From a checkpoint of a small transformer trained on Wikipedia: 11 layers, no biases in attention or MLP.
MLP neurons of a small language model. Each row is named by its layer, matrix (gate and up: input weights) and neuron, and shows model dimensions 341-436. Each number is 500 + 50 x the weight over its row's rms, rounded and kept within 0 to 999. Numbers have three digits each. A neuron's up and down rows have the sign that makes its largest values positive.
A block is one neuron, or neurons of one layer that tend to fire together. After each block is what it responds to, as a language model described it from the Wikipedia text at the highest values.

L8.gate1111:535462475505483535462515548425500496386459482407514472501492480448426445501453524543494477484465504531517536503422504552524504629447512475402548516507409446459489518468495479447551477504513439518524546514581441549507475591483484417512532546483459581497567486551552506521411499480526486564
L8.up1111:556561606477595529624408436639551553408462458378401559543479567425545484475425539432472621568494577510556536500457555499504454512529499559537562492532468611478474446551519545478482432635459580463494471562488409559517566547389442505492595517489511464505622477507495502420489485468497564480
Connecting words and marks right before a proper name, title or quoted term begins, such as "by" before James Brown, "v." in case names, "of" Bautzen.

L6.gate53:557563543452532539514480489459468555481491543436525492448500467527438572523541525539518493480488571458563527545553495498526472566494520442438423488567446594434486510596510619568559531547520520356502540531592408560474538482520532552439498541467562539527523427521500496492370498483468535567
L6.up53:492442569458484531472565503557493448449564565588518468429502351430542497592455467561540437541476573395428513510475473471453453540550415519465512514518461487557570496496593491443395493478460577539501505543482541569487494403452528488532530560549516498530591530554449502532554499568424524545
L6.gate119:574576541437517491501549546481512444527460589553535462415499435476446432500531458546483494512497567492444480494455448531484518557415408430547509484485507493491505446480469537539469543469526584400492493570461466488495544479410498518470496435572449507538496559468541431455461563585497494452
L6.up119:464510472538462472543492467544465431470471591454463513479499522588463535530466550458440500480483505517520591474517390545520488467479512561518493478513404512475425452553534556411521522478471484601530519528539559447543536439566490507430547433522553489460466378531530461458432543515535456508
L6.gate275:617521554441451539505466529528478487450531535499514580498467496447487529543519408611503449513515535508560514454439422516489460497474409498463535456495485406501566542560469471459472508431488468450496507467408389597570558463491542491434521550532478464460509528537489481505529495423510449568
L6.up275:525587510503511512477509524546473505451504497438486596486421462493545495519546455464536524518443499565430579605446453503459494534453488499389511471465514482499572486512504400392520495458501463437550499507535489521572533561481444623496457543463482442464507526497526526526467522491437475589
L6.gate323:493507490532498517497505479466480563500427513511514481480457562470473500546526534504494578467514594455467518497495523495553473550503515507484557481492554516416493441497531469477520473445452595510482514510448439476535514564443457480567462463485529561567531588570497560614504568464492494446
L6.up323:501553549485498509497464458447420542564516434497475467470478507457494478511512489512613502490470517494475547470556606457478485432479538455503518489443490461569529404512517518476547586494642551556527540453432479492569539514555426490478472427509478532581554451550443454532479502504523465462
L6.gate344:535585394606446438533479498585476473483493551456500536527488472422472497551495504501523465483469506546533538478493554515422507479491438427461524426463431551523485445574590460454541470555618529464565528480583506473524604553540518609523483545507528577415507450481486520459544617525525489521
L6.up344:444553512413619445430438548538543472523497528506388584471528452453441569505482485476492514583492529525459508528511637434500495496385467470423463437560457509476501512419482481492505401463538469540494477539441531520557561530443490526579485586512492544470589496500444516521398514529496564599
L6.gate366:591550587502521468420533501462437523406510556500514466480523510474524502523582581504461536549450549457548548491411533416595533498495492555478569439494475521409491550565532518507462546487601527426494516542522442435495540491476541452488421492443392538460542510507490488530508416414426499498
L6.up366:612519501480455476662485531476452481483463579515451539440419449485501530562564477536430478527537475579552465456459440445511547610495482526433567567578449539543501525468557457576575570478608492416475505505581500531443598472433446564539533565432521484544520418497439513508514515441588571442
L6.gate410:576410505492514456535472534512569493412441658509397517496476566482461513478513500474519503489554569503433540493461493458510413521383468531534458505452532520431565460431523471467543427551478551491409567496523517533489510546404418528472444536504429539500514467458420376529443455531490525542
L6.up410:524479537531544539508494419447544487428504505531426456487460458468427499495538484451534418451481515443455429499494486467369475430541531501498486510616500627446510582427404534486483430571483552464521567482577534527489603512421540596464404468501518591480523450515451483460454410505504452477
L6.gate451:476496561591493467413522479375549501541506531549495463452447545500406479450469536619602539450523464608484573562511471510486442530477474504509541517472468514503464483513421526510511407463536512431410471481529452520529466583425537487474438507512551475488492428509537485488490528539530462541
L6.up451:479467474527489564478547463478433475527490520526501514479487386387452470543516496458497419458649497536424519493483446458449489507518485510556581443586497480499462477603452531510534459493460522490428540331543558488500411498532537544577500517406640549546565528575603533603547449536432500578
L6.gate478:522518553596496455493462498499436531548465504534402583552465454522416630526564491476562482480490464512505488413437485504466420514383523460497582426464538540447423514549496498472490516501461465572511562490529519513512600517605477485464435540458479496505479562460499503517594440537493506439
L6.up478:510558603535520439475405365546492424436457472443484567529493430450502466523542467491527442565484444523520479407511444542430499624505473494462452510517531549533478523537531549419467517454476499495487614462498491453539514456450483531452477558518478484486472470543487437439560503483513436476
L6.gate607:533494560483416504490458436586506588461453602387495568528450540470490458462538541452569481453546530492549594426432463414450531463481488512337502550533499483533520400451535576537464534510556471479456594473422463471565599542485515454519441447501553434522491554421460520515449477432512499406
L6.up607:511489447470477574469543548549386540474591554487498569523486513529559488490432536582517525525490538541478450467407581499551499602511523561491434485397471556498614409618580534520520489543586470515553501552526478537550586472536483528588444519513459492548501455474521486447482469506404486490
L6.gate889:588517560450470493474517473529529563430552506483448527520431448489479465497604502488465491566388570471549466501418545386552576507420461484463452505422460536553569468478536494506449483455481552399528486478557501485488482482503438571588484495535611477380531557464543534534461492539501564484
L6.up889:520497578451494452537430516522525501494475499495564523493529535529446422486490471517432561498421462469533425523565468562473428485520512521501447468472514451459452522455505575409554506544482537553537549475549491543492444544514475516541545466424493596481531469567434469534534506429534509589
L6.gate931:483455491523498464514540411504519417463453387517494444503516473505449414458498616412506404466462582520487438495542484415410417531543481486551515518534381507524450456392450493442561453526508523547502471548518340546549599564472433599545520458453520559520618497539458510421559511463533585544
L6.up931:553559545461429404555483451531523522553538504519499462503556525525483420497545507494547404393463607461588455437508466475531470408540446470440409461555488521553552454436438479419593476420529533499470488547493457563516504558413480568505464589513529472531549553531531445479458495572421444434
L6.gate984:460416501517448408553537475549569597507546515423455507542449589447411539497515458462514581455470633475494496417526487518533403474478515469579444443477558480545520458545473486536485450585424541652470498507593462536615555440481450613455523478521402516517472552500483522532463506558469556427
L6.up984:505522517446493424557505497481512516516475601491478501455544498476466455524552497554476521407487506599398446356496498580480455501442476418452474499434479355526542533535492477543492512440488436537525508537495484439572465557550427536557427455479573484444560500521387543492435514510501513432
L6.gate1114:633452569455437464499466540474488553479406491517499484527544539467468465519452411548456497547428502532560525439445502505453524517412456468451540471505562459451541510533483537470535472477526530453571441449535426522566471506430476527525451600508531469561594511528523488525496464556580593487
L6.up1114:506425522449563419391338471513556514451411542529429479556491461581438478473457455499484505398466457564550530504487554443393513548525535558457620450492467480492526505520520516505454514503559490509471481486531452460505463479427451526482488521409510565533587560571462481498560563558447583515
L6.gate1148:452440590499592522497551591523443472474425594390465472583511484457576530423526493571514508570472430504405589517490501506471374517540471550490535495568484527486494532501441555466457429408577553512528561496568515474474569503514437546590553560482469579455517428439518497556462518474504512565
L6.up1148:524549521600433486536533529567483594502484564479368447601489467489483545537508512526415479536463456507503527520536484577372405599527525439429544506566479465504526460461506426533513490501512524442578527509584432407524462549480438544517463550503364621387595539509464578535466450557542529481
L6.gate1199:591496513534493501526517451560583506527472451479455446526465437498512576562544515495468501474500457491446527506471498493462486472492490559469553567426453456519489480484589459443451440431508438436485492428535373471450622484400502450472578495491439547498514610534543588483490544526488488477
L6.up1199:582477516508569365501400460456540522571428550499529460455478621473497502372490522470478517413537490502546562542526387466542430430516459529511452455510525523473473556560429418442536443505536569410578417425507438486423490468477592467519471499388542542465609494515499540528526512550404494582
Fires on the separator ending a sentence or line, such as a period-space, newline, or paragraph break, before the next sentence, list item or heading.

L5.gate23:465393544453489562522471545480507402438624487445450444415478423411435481515545471501479510560529491458467502515493443539415538558530532531468490478386533518480439490461507524480462478467576472572540345435512426526528493577534614499549492467517513655488517385426568513430521506465513482526
L5.up23:545434474507508496554536526520526523484480500497467524454451536481491495480526531640521578532535498549497526486554435481467569476452469581497484449429545423457477566518541484468481465504530500478533537545508542558426526591427570550494485489505433494457529497513480493463572552545469519530
L5.gate161:515532572550417480492505508469469462533464548503470490562508369487606513512389481528516556563493506541514467579487520484502454534503540512402470467437543540524453425490543550465492564506429584608556536604452492444426506509555483551506553474471485510462474527493526532440493550474542545442
L5.up161:545534480510459419500562500478506513404456474464505603517485531516534377515465508497472566515560499518507492520489498519495502508474454592416544502417446486512478502439486478470440466510555457577535517511498478508454554560432446461454462491586497512382549491429546482441639490514525587467
L5.gate844:534470444474447552370479497472454630548486485430527545591558521542530594536603481555551447552442502550546596592500548495356535529452524528537612510589472588454512470494470615417542520521536463585544446448420468522509400460512515551513579587491429438522506471586541543473550465478583461494
L5.up844:470506430514498421399538336500478361466561462486577448490447537497528461511485586499533498478499552464390627327547460463513533572550515521554450418488476547528540450441600589552501417523483454460423460592506473534474503578526525502455440519480532519452518515509509436442596515442538482580
L5.gate947:510542486531478574485510498434493562536506440530578420542392567522463562555464463555533507538499441534575488442527466559419514465531457481473482508447445542508535576477478563562500469474511519436453461457472393558452467491507561487490528635519504502510489532633377394557508487501607482469
L5.up947:488564488532411481541355475550435434497339534450523573521505529448478521475481475468432496556438455570560583571437513492463565546462474475449527442574545654492555516523512520557521432474460517492421428591557504530475413540513472529482509529528491417446430517509434549510448475467588406602
Final period or closing quote ending a Wikipedia paragraph just before a blank line, plus closing == or === of section headings.

L5.gate546:515507545601584522584541487550443571549451527482444488473430473533488500471442562547523510480529459509493511493505452510462518488545460417521417420535439522447542618484595486458521410439484439448559573601556626477497448532523478510544553478372484453464484511518496513518560452497445424521
L5.up546:473485519506481478574571445473500491447465493582492428491467565526517446524494462515515542465533558545481628572439523531429494474559521485468503566424510455467535518404493438432516516480524518461479555449458511490511543554534370603464454512494469466498587447529466573481553487631512472424
L5.gate635:498593423429399586463485451503454477431424540534385514383479451449471471496509481474617457460451511513535632512494405432457428470519518438461505527502527591460471532554573460495437492465472513504497562463432507490626537555494476486501455574546520524492457549491422555492495491450525444436
L5.up635:563512548479588565532508529536527484548458484450502482497555459579505497485556526534523501513457511498514551401423423502506521533531486516488526554575480550491496506503496437482441527541523523544477374573504429470528497616592440584546515588437562423514532401510571399537517488524492478395
L5.gate1085:469443464530464412481465506494398472513526536555510466481494585471505477543500464548438557557446480421484430469559508473463498482569466476629494520460436562542501438444400439519483557509446427541454518449535485447468454503557560550433427520558449482530537498558502417561526432572554411455
L5.up1085:519402447478501655590429536462534495472445567559486457524608611467424485485488538453490485482501497517550539517488551506480466550504519469534465581483430460494493511536397483476483512572516520559522522439521484527436569455524611549575508440498538470508591505450492546391552591514596514469
L5.gate1276:552457490454539441534606499563458523545431574496548483490521490512571564531551434427452598542411469439567474563518482472466525507485444466489503518518618513536489509427498449504515560499541479481490466391561491605518497536602535509440509429452469492479413574407522491499450442607486507534
L5.up1276:437506455563490500594499559552429400536437534497501475448539464461512440396493483479548466497491486482515538483579500469522392534521405522483494618544593560490520435450570463463540553449626479485467435421531504579517483542529540473408488386380460459476468531453514555391478480489507458555
The word "as" opening a comparative, clause or role phrase, as in "as much as", "known as", "as well"; weaker on prepositions like "due", "for", "under", "with".

L8.gate1221:513459457477501324559583447530524455432453528473506526601534525473512492562535478531545498533461549529503443536470501452526536439440479574511623508537505455530580508471578459550511575432496448449562464508565523524554498527503470506538564391478443451441489508492504451466604473440473485473
L8.up1221:488576561496509436507483465616481512508499406480614669549472473446469564508554446479479438452584462459556458421501549434458490547502590442439481490435509401553578455408445516538500561521579604504480469437444470546521527525496483396515500469456467549492509472490414535585428474475473443492
Fires on sentence-ending periods that close a paragraph before a blank line or heading, and on apostrophes in possessives or contractions (father's, couldn't).

L5.gate190:564392445384485486515479476377462514549495461529489461424456419563472491514459548531492541517455530446486540451478530542437489534531538528480482496487457534453586541486411554477499414527442491566493598516414470517519533440538530549498495488421576540473547531586494443412443548509434548478
L5.up190:506581454520450465514508524524466485427517485469607510458509497529473554553478481488441498625584479523455470443601484515405597545440548484538622463564448535466555412458471475540501484556602554525487557510473453550464431480548534560452562471539610514550555402474387523460538477492482409576
L5.gate210:524511441575571557493492446569523508511424408455560535464495550618574491552430478513473504450501501451471507517538583481540573538422502546424499478501502488517513448483503462483556482534616519481539645467507556475433548463538527513577490465590469561406517586459537408554489480487506531545
L5.up210:508431538554593538503452530505439530467480490458424481551483528516481490427486402464471504477547534469528527515463526550488502477562622442388652504434447498545447379522534509535505482399455540488493463464579546534553508491478495478551452472489415540473498485586427533503480550520479495557
L5.gate239:617510530516483592450550465547484525510502469436530505502437603591505552542411452493461567576457498527502521561451407502541499512509509550497619532469552505517453496423630438494463555439480498374422556400586520532564610511450474501471577504460417549487537457512476460523551467540571463471
L5.up239:471594511545430539466510440548467528443501505534485534519430411442469403478451476418494502473470482486537533537543522555363496469516501460578495444487508392521393538459562479517392436584429511458515508529530481489510365470602494504480489532503520554542425524558503469434475512504559512483
L5.gate805:582415418456502508473482506456541533544543484498501476551511418535563500477550489549541537524492500352585518575498519564511526475454470470566551530514486493538519576484585542421483492481517564503542596433487455510484519474489463580525474648370458565549537455518506561503503534485513460484
L5.up805:481494499475493616450548555516475478582526515488444497520497421508522423528503448437563432475521518475506531482451534385507403512495531509454518527429544511626491528583523474365533433514475494433535521497560501553517622430401511543446451545496586593521474509551489460480416520434505503524
Fires on boundary tokens right after a sentence ends, mostly paragraph breaks before == headings or a new paragraph, also ". " and table-row line breaks.

L8.gate990:435563496544477532544562469513554430449549462489493470507488429612507526478466545502486520494436435454492492470475451533496522488548592454558495493438484546491518525487446550472544613533555495461452426575577503566517498544492460549514422496497430457550419504511461495506482421542564446567
L8.up990:463555489589518489460424495539513414494414458585501570632597510494551570471503581500568555569445528583545469458449445523464465521542547588517557450457584550533456513457547498550527585451489463528519462619522526487584574503495483543538518483409497472481419521429424521436570432601466515488
Prepositions, relative pronouns and conjunctions that open a modifier after a complete clause or noun, such as "that" (gadgets that), "as" (issued as), "after", "for", "to".

L6.gate55:468386498439550484495468518475468488448443607443497491552560505504442533485460534490439486477555486521505516383408453490554400462465582485485461467569509548420456548503479475482544502504575413558447461496515520530492617519474432556451458461498472448491481559446499513546609557473521458472
L6.up55:517424463458536530526498503494537527526478563452454500523500563663520454537442503476436519516500489537505504482422537513528413499481549521529491521623567485399474556561467469451458578448499458517526520586473550543559440503504520551433425507478483455648454547463550512447480514457554486443
L6.gate113:607421557474513472493413418515547518504413547556420417586473539445576549506441529576444515503530472471416533451576510437542429504587552506550579504607545475418469413530538517490427561516474476555518438454457532546488536544486471517443458419549452567531446516550490497483609569531410459445
L6.up113:489480449434541529504447458494589514475521469519506449478470565543495423542482452430438492526489500495563428479521481596620597419553485510493561607575584505444501565562502510480479533449490519569479543444491477478539619513560501549451515468459411511532566569583487411402551561540492582481
L6.gate120:523569371548516530495551550550484460477566491555516489505631574527475514548492583619516447498551515471559544475468492399529568509510496559556529539468487538478501536490537551537496521437582593458524548430452459450567462506455459533543494455532539474477405444453521444491468507546488474560
L6.up120:467482493532494436590481437487514529449438484553531529435380473507482500563531448501485573503511567477475447522389599499507446399474484448477375444493452453503554499435517564434495425459460472574541432555491509450584474518500478552474438464522505455523562459471503527502494475525525543572
L6.gate157:538610441573511388491541496600559593481506422507547471596472550437446540511511457453415580490567431438460532578470530497475510504530509559618539583460450512467483486505456536540542522512558551528527525486515503609445487391612570405507536488521516459494508550578589436491475494496504464542
L6.up157:525575448530502496430464474547518508468547467530498531473674439457541490571480453496474539534516478502498614514448436480496525578493480431517568524481489522450503488479529548522455474429558482508429438538566618488508568464507538453493618551479487528600506588574567506478455542574491434558
L6.gate266:507509524457504419567606438483431560533494570472522496565508527526577425528429421567440619534449519425490539435360564503461410461530465535527478417501473436465485499679478483501509477542497562515499504550491432534537545469550491577491434537499391472501430548539475477476486486455527441535
L6.up266:494442498496423434451599551467491568468523516539499565553530522523525539420535519533472443499498521524471519490410537544572516563573540522481509386553512482529489493456537455421545466385553535500505544443561512443494521474463504562455518612495543419396492573472563500463437482586580484455
L6.gate531:475539514513431549569469585508416466459455520535530557484486600402520540495435456560436458640456476514445424523492505515471581489530447515507433456537515508481458490410475499489367517435530427582349498573453480415453475560446570562550538459507509374567532508434598547513522575474430440463
L6.up531:556493474414509418532485509517490506519481559479453519546486460473397566464464490432562509581419510491537559553538439535423499576418490540462544451405464575488464515465514521522542605542530500591488538481526357506520496483511375529501535512532478515454467523509513485388434423502538462563
L6.gate629:545415427540434484534514417553523570561504477405533580515517567517433449529462470548480523527475567497534542509502538523490567457525451594433530442534450509494559484502548536579525538433496482468433466601431439617539481483604506509465483462464512505501565504513569486541549494483414454541
L6.up629:538428510599578491487530551560443499499602498460457546424497502482460489492486532537469516383576510509528453524456577485557475467494470492406475507477428483450524527462417523519497426515493456534485521562518432548458492560538392481562608443556443507481580458571503454476509499466540553547
L6.gate692:513483488569553488648466462536456443516537459436465446551450520503506512492506542480413465485437505437511638487521500492509450485482501548573510515464476485460482530519500475450502488460427549412392374447482531569535469464530486459438494493574451478531445539545439489489444440480483435411
L6.up692:411521440526542551487394449453398517554535444452531446503569524510487486426410611509417436525369415387509553491495532533458467506467529496557461488565507451513499475560515557475492529510533467504526526523464507503447475489610473470517485528511503445550396478534526427477483466561534415503
L6.gate725:507433464473451489587587561426421591506480513527526581425543515423484465518624492557536536464460556559474569493472481425570484508515415628517411484578491579562469573421571475391510498432484538504501532500426465434419584525544439537502554468467554501542504486474550496565449491513489519522
L6.up725:534458492495504481575558463479524482566479510526448482480541521487494505501589480603472537489550464513513569429459494441551444458434483549511491556547456469509383481464528600484428431499458495484530464454480418615472447597463500544441411528531435499517475415491547637618582495520465521496
L6.gate810:378455514553584466544537479450509588517452506479460546483478519452489448512440459428494591424524525446553509479557536435401540497480531533441502434444454548458428553486511516503515642524451502453563438549510558410452503485537508461413540502511506503506485540498595489562553475517438442558
L6.up810:473422519528559427445520554474486410518523482382510444509463479513535470520563496534469511593411538489518540424493552457411567457435516428451531494496619540527446514494408494551479567534465529517473451619501416571468523497564565401433568513475460494406466568489531571491488536493473543582
L6.gate833:427628501517468602534468524533489550471552467548499555458510478452562544573485557524604467494379507543507496534470544481495551450585521496494503567443447590506397447458530420504392582563476421521559426508441461586530533498519571460576490541505492533558562561513430511535438463508495519487
L6.up833:467436450542431547490440537409402486548545468465442442430501435412424559556491456433576523432511499564468480454529560558423555405449523421499459486469451592538433538480536519502507427505453562466524416431535559448499481506484637493448464517624532532508598494413413502511539576515430544501
L6.gate848:438415489434504436481625578521368567482511423506486550483500527541476502489515512532526506516556449530499442568552432481443469555577546486501523487509530508477476482482548527536511555387502523485495482481537515533499505484461412421474594571446446511571514564504493534523505598543432455507
L6.up848:476515480493420500475429385426553506409531440412465520449534489497618643430396577448472493650531465484476508568513641475466484541471501492501383430440406591524570470452470453489511507518477588574529581435451488529425487525509513502483500455533532518536535512547519513465464512492478553428
L6.gate926:461444527534524504503462598467517489458418533578483502469514509432568566509536567485479456580491532528569556545551546553456403505481550503433528572466423554555471505443520470450459587457470483348426535442538556539462515498432446545454522468589510423498443462514479533551503483499556581431
L6.up926:496575554425529575517571520377521509470391500462430460502461544530530475521507449505489566503526410523533459434447484449556474423502493464445466525543475543558414519549531531513539478510476508467527445466474514549542479519485480500444483436526512504502479484514469542489503436546505495426
L6.gate1050:592482391526530591483438459466463519452490570496496477541489462515520523532550511494539485531451475492613423500506476549494418515534536568571457491488528551490525440516528611447503476424493528439511457603490541641470490543523495478572498540476511450542477455629478439385455530477539470448
L6.up1050:524502499494517592520550571574487473538508554516468572388447514440440463484449657457543486592524565453541459530528409542574472511595465463553466470512504455483498513471439482591509539512507428547376440532447525435481476537490441603539581468551618411580473523548556457482542556452455419499
L6.gate1124:466535518539487514611481518480566449421500523511541490490458607398443644576503547551531504456533550486578533599470595481476509450448543541434540462479483560352466427539450462489435596515416551562463511470533589498494472474480459468513568461483507451591482595462490547438554452570517498519
L6.up1124:487446486486489463518427421478489474473428491482465518503576509537385493449545510377481496493527536463430505570537601511490525472491522515538533497442475479425523497551548467513419443600486481606439489470514536469533530482515512494500520517418460512486529517481454492434544507510524495496
L6.gate1140:390428540532449497563539497544505437454553525572511522487593478470448483439582402481611459522390559463510533590555513545473431466513532514592574479438411491416558470514518539459524515477555518461500532455433451521517448464449364432514580502525445427510434523441571522488585528529481422613
L6.up1140:588581537586541508469557415518519487568454537467540471382466494483487525469533461530547430438473574489515501522502512502473396569466364447590377546500479500546465529490576424462562629462510450498430396417587573489496534508508564503509548428428500639509494599521513484456487427519567486495
Prepositions or conjunctions that begin an adverbial phrase, often right after a comma or period, such as by (by evening), as (as well as), at (at least), in.

L6.gate29:427511553516448455538522529435488476514497540474550484526489539506476523537488497464467569426480529468479519479472540513450538496470538554502510505526543604433387493502573495473455548475579519596430586579532558566508564494524427561505562530537521533493495498393494524430550539527537474544
L6.up29:519451505484484547528492463547538536604472610578488470447546462578512496510516581508438555508483553464499474493538516473533557458624518529473515408552496592531511578360458438501468459461500547527483513561412502594420528487479475537519498515473476502549515487493439480446578521463514509465
L6.gate37:463543474462389576419487550503439473450474481507420517491466468580563518526518568476481531485517417521556528445524528519450468480504521483497439394426450471439381515482512476459543555507475429422626500471445480491491522545491515537482486378468493468524405506432466467497481507460521462539
L6.up37:522513507452503546473516495476455481513449485448512476460449470501577470397574488534495508475486481390432498475547527428496441502460353516491546561485424396516384533524575608524512466582535446486425506454416413479496504482493588462469553472489435477471434458535437526520410559559496454511
L6.gate41:422587483488513446454503481471429458545557497489504507513494482510459466456425537528482446496444457536485447461531540603539460558489430434478511547502503457506532527497471592423460461496474492445466564517476559468474494475468564513501602405510485437507527535520541509538436516573435515493
L6.up41:462553642528606491458480504485446487616491579495585493541537578551437420513466577485509491490417458503445467518511500543562427595524450460530553562605546499457554502537445591503508446445525486446574413513541518490589487465430634592448537427479575530536531446515517523536435593478427534503
L6.gate149:472514537539455531593541445521564551517456526535460557489547574478550528402512519551479517513542413421469430434458422441514533449489431624491524464423555521482412462491477514441529487492565498496491379509498545515517550436493531559469545430533437558562485575529468452455536449481507467484
L6.up149:465616522490478516437408534456476432491517444445508484458514439516550400525578530507396503496500506469470553463544428485539522437480528500565524437473585502622439421496478507518533428419521461425515497388530515441418466485457556523503395449485482605550616534556421497453501487505490532436
L6.gate439:451468600486496472555433522488502527547496505470529530436514450554521429456521493535406554483507379482472573519459513444509462458486580454565512458509449510371516571434421570553591522487546509617551513486505584603524559479517509441452513448562582569579476547450438503466603602494454472484
L6.up439:492586536511540531490456493491535473563561474418451466559509552457461475578496630523483496512548413487505412410457503447424533603611575566427482449442458568601484438518486529408460533496551489490486511541496556455509553549487479510469486462537390609489522479477515445429565436519472540516
L6.gate667:458426513479488587583554545544465472480512572438538507456439413485433573473482454512497542502526529505441424493543472483467523425446451597378467460563482562490490481506507487535510487488520493577505409448452473523416463471398524471506446550443559509506481458504487596490442422540509461486
L6.up667:524441494417549484517553442401403523461488488477607511452522478433497530481409529488444431508507499503462385472477375490513406457548546510474558501432403561460479484486468479485446585517430487520495435409523445476471543450467483531490436433481432445501382537637529545441462477601595467466
L6.gate724:608487575471555549529416534460552459572412482580511575476585483555492489446583467466545475477507672458528479569515500467642427484571521542518498533478493583459443483499511524464487458427528541536489524542499539493490429535594538508519507421523464551553521643524477429525529498437474526563
L6.up724:549470504541524433568504591541502496446525526553467484476472430470391464539521470527489489513508501480457529589596503536473448422422528540542539483510503554425565495544588473457503403493533492541488499487413541537481544542540420481517525500501514592556475462561506521514441544482630543547
L6.gate737:460521465467558484493524528519507555487490450514614506509569517562526564456564444488539501460513639557546554483490577540499463517480524629520456434512472451477503463471480470428542500514430550513473443477456498462465525539508554482475578496499473463438468525527501509528533507562490507433
L6.up737:433536439508496528525414519494513496522549468566458491483479581492464484560509475502568482472535478497509531446495427511484483485473475539495427575528512549503538503448493580509530489492541514490525333423468568433476457517593541512505520451616548555456377454445463502558449429540476483526
L6.gate769:496511439516476458524393444405393380428532513508466478566495469429447504567459508491478404413407549453447432499492515456532452424505449548472435536541563461467490577484451461592592443480515442499515515514531547563491528545519485538491604594581453481506449461466360470581519417501503450450
L6.up769:492507470477470514473484518469427502540506485563496546467487407627385550520380516437505576482588470444463496458564543583475541457543401483525551562506559493514453541574455493418426492539497525564501572525554569546536489503505487529540542417464412480530446541478503455513466478413499505599
L6.gate871:550538521623509578525512444524517398451501572492457548464551563443452453420640585499464477455594447481559403487480494465422486484485414601475517511458494525396477494408509452509446502546544485469582540579496567481557510552450499437504526478443589549507534507546509509553470542475507551484
L6.up871:474536586427466420409365513579503479588499469503529587573424482509576469481484476421408463564543600541542504489444448540439440518536478471498523485432517513473460521452545436450477423652462531526490549541507595530482530487517538514532482470460515548524469587541501516400523544524414488457
L6.gate936:552478520434575506525482547503461461502485498402355459483486489593526479465511566465429483527508513553480573565576549581454501570568482471491544554550556512474546597553595471457527502432512444420449525432604555487474490463492502490577515461503466473508521544517484549441494584417488595554
L6.up936:493562499487558571507568514506555514432510471541612383472460503555447451518463465352503489444546514509418476577516448437467557492426470569485580560509567525546463462572504507513511537539444464425504550493505500616528483521522388535510492538553483469459605556500569447576434582454511461499
L6.gate1117:493440412379483532581439526507550519514509416444478521458512499495582566408445502548494568527529504470502604545452508457420585541507450501496402474479499611461520588525586491581524501466443465491506533475405464453432561479446546464532324504434454453501552589556547557503449524476445441554
L6.up1117:541500516411464562566446522447579447533571441401474443546452501444569540533389541493445586541546443497474505533504449480495467515474512426599597566395479543448585476581522496495501506487427443535488497409451490476573691490527484539475465523390518533605479519547500532480415502514498519486
L6.gate1150:479463521529438554557543538503532575561492572508496564509532406521538458437647418500462470485566512460585563511475499509529514545557473511544532469480505476534473483477443524555542435435427447403514437447581559458372476450426557407498431427477454573490478496533513491558468474525547484516
L6.up1150:388453560436499561495533476524627434482409459476463470549519547462432504472501574477509512533382505556476573501503453497474487515462447435430465478503477458452535444482475468455452522423480463473478487412499433448478478549396459440511488435464474378448519452429483504496495488525472633486
L6.gate1194:402543463444464468507511487473526472514494430528477428526442520443451480563560558533543574597375453493492497529508526507453529523527619447448511542503478517464425483491528472471462582487492508511383466490517481440489498523460510550513509583417442541463438568521565515386598436482473413399
L6.up1194:379470487465515500492455545528491470511567516440532565497358549441537491496555515420450419573493534464469470465435423459441482465562450599512527544547579491423458496534544489571518532466520427487438455549524564511539417575480526528451528470484531522486428516472456434504562540511525432466
L6.gate1257:538604487445479470507496490558460487526572459564498550505434481544529513500522420544464524496527435474572484456487523549530531495478542480479582498451505519492499521424465477442481392474534592500494549513524502519465431561583604541550563543455516596485451497500593584482549526523588439495
L6.up1257:440538533483502508451522537514514462455558510437537508549546460544554510448462525560444528494538485488485429547440574611480452419508548479516508619535478526412439494456494530539504485517458530527562417478472507438430428470473529582551556516427494540502463486466512550460568499542545489528
L6.gate1326:452542542556486540514600506457474528623477499458427531452497526600502552417432505480519591492526459480508449545425581409522541513631532505597500514483495506577406530482389469526437537491519507558514461478510493553400508499451454473475429530505443521488585518528426480544518529503457494434
L6.up1326:392530456455508557443441461520526535525618467534523456509496563574398480517505524556466523446432508500491479402524519518380540498512539436518545573605453523488508504470470513482452591444524396508541520484517504571516594449490499461437500536532497478567540447503533528471489482544443491501
Punctuation that closes a span: paragraph-final periods before a blank line, closing quotes after titles or lyrics, possessive apostrophes, and parentheses after names.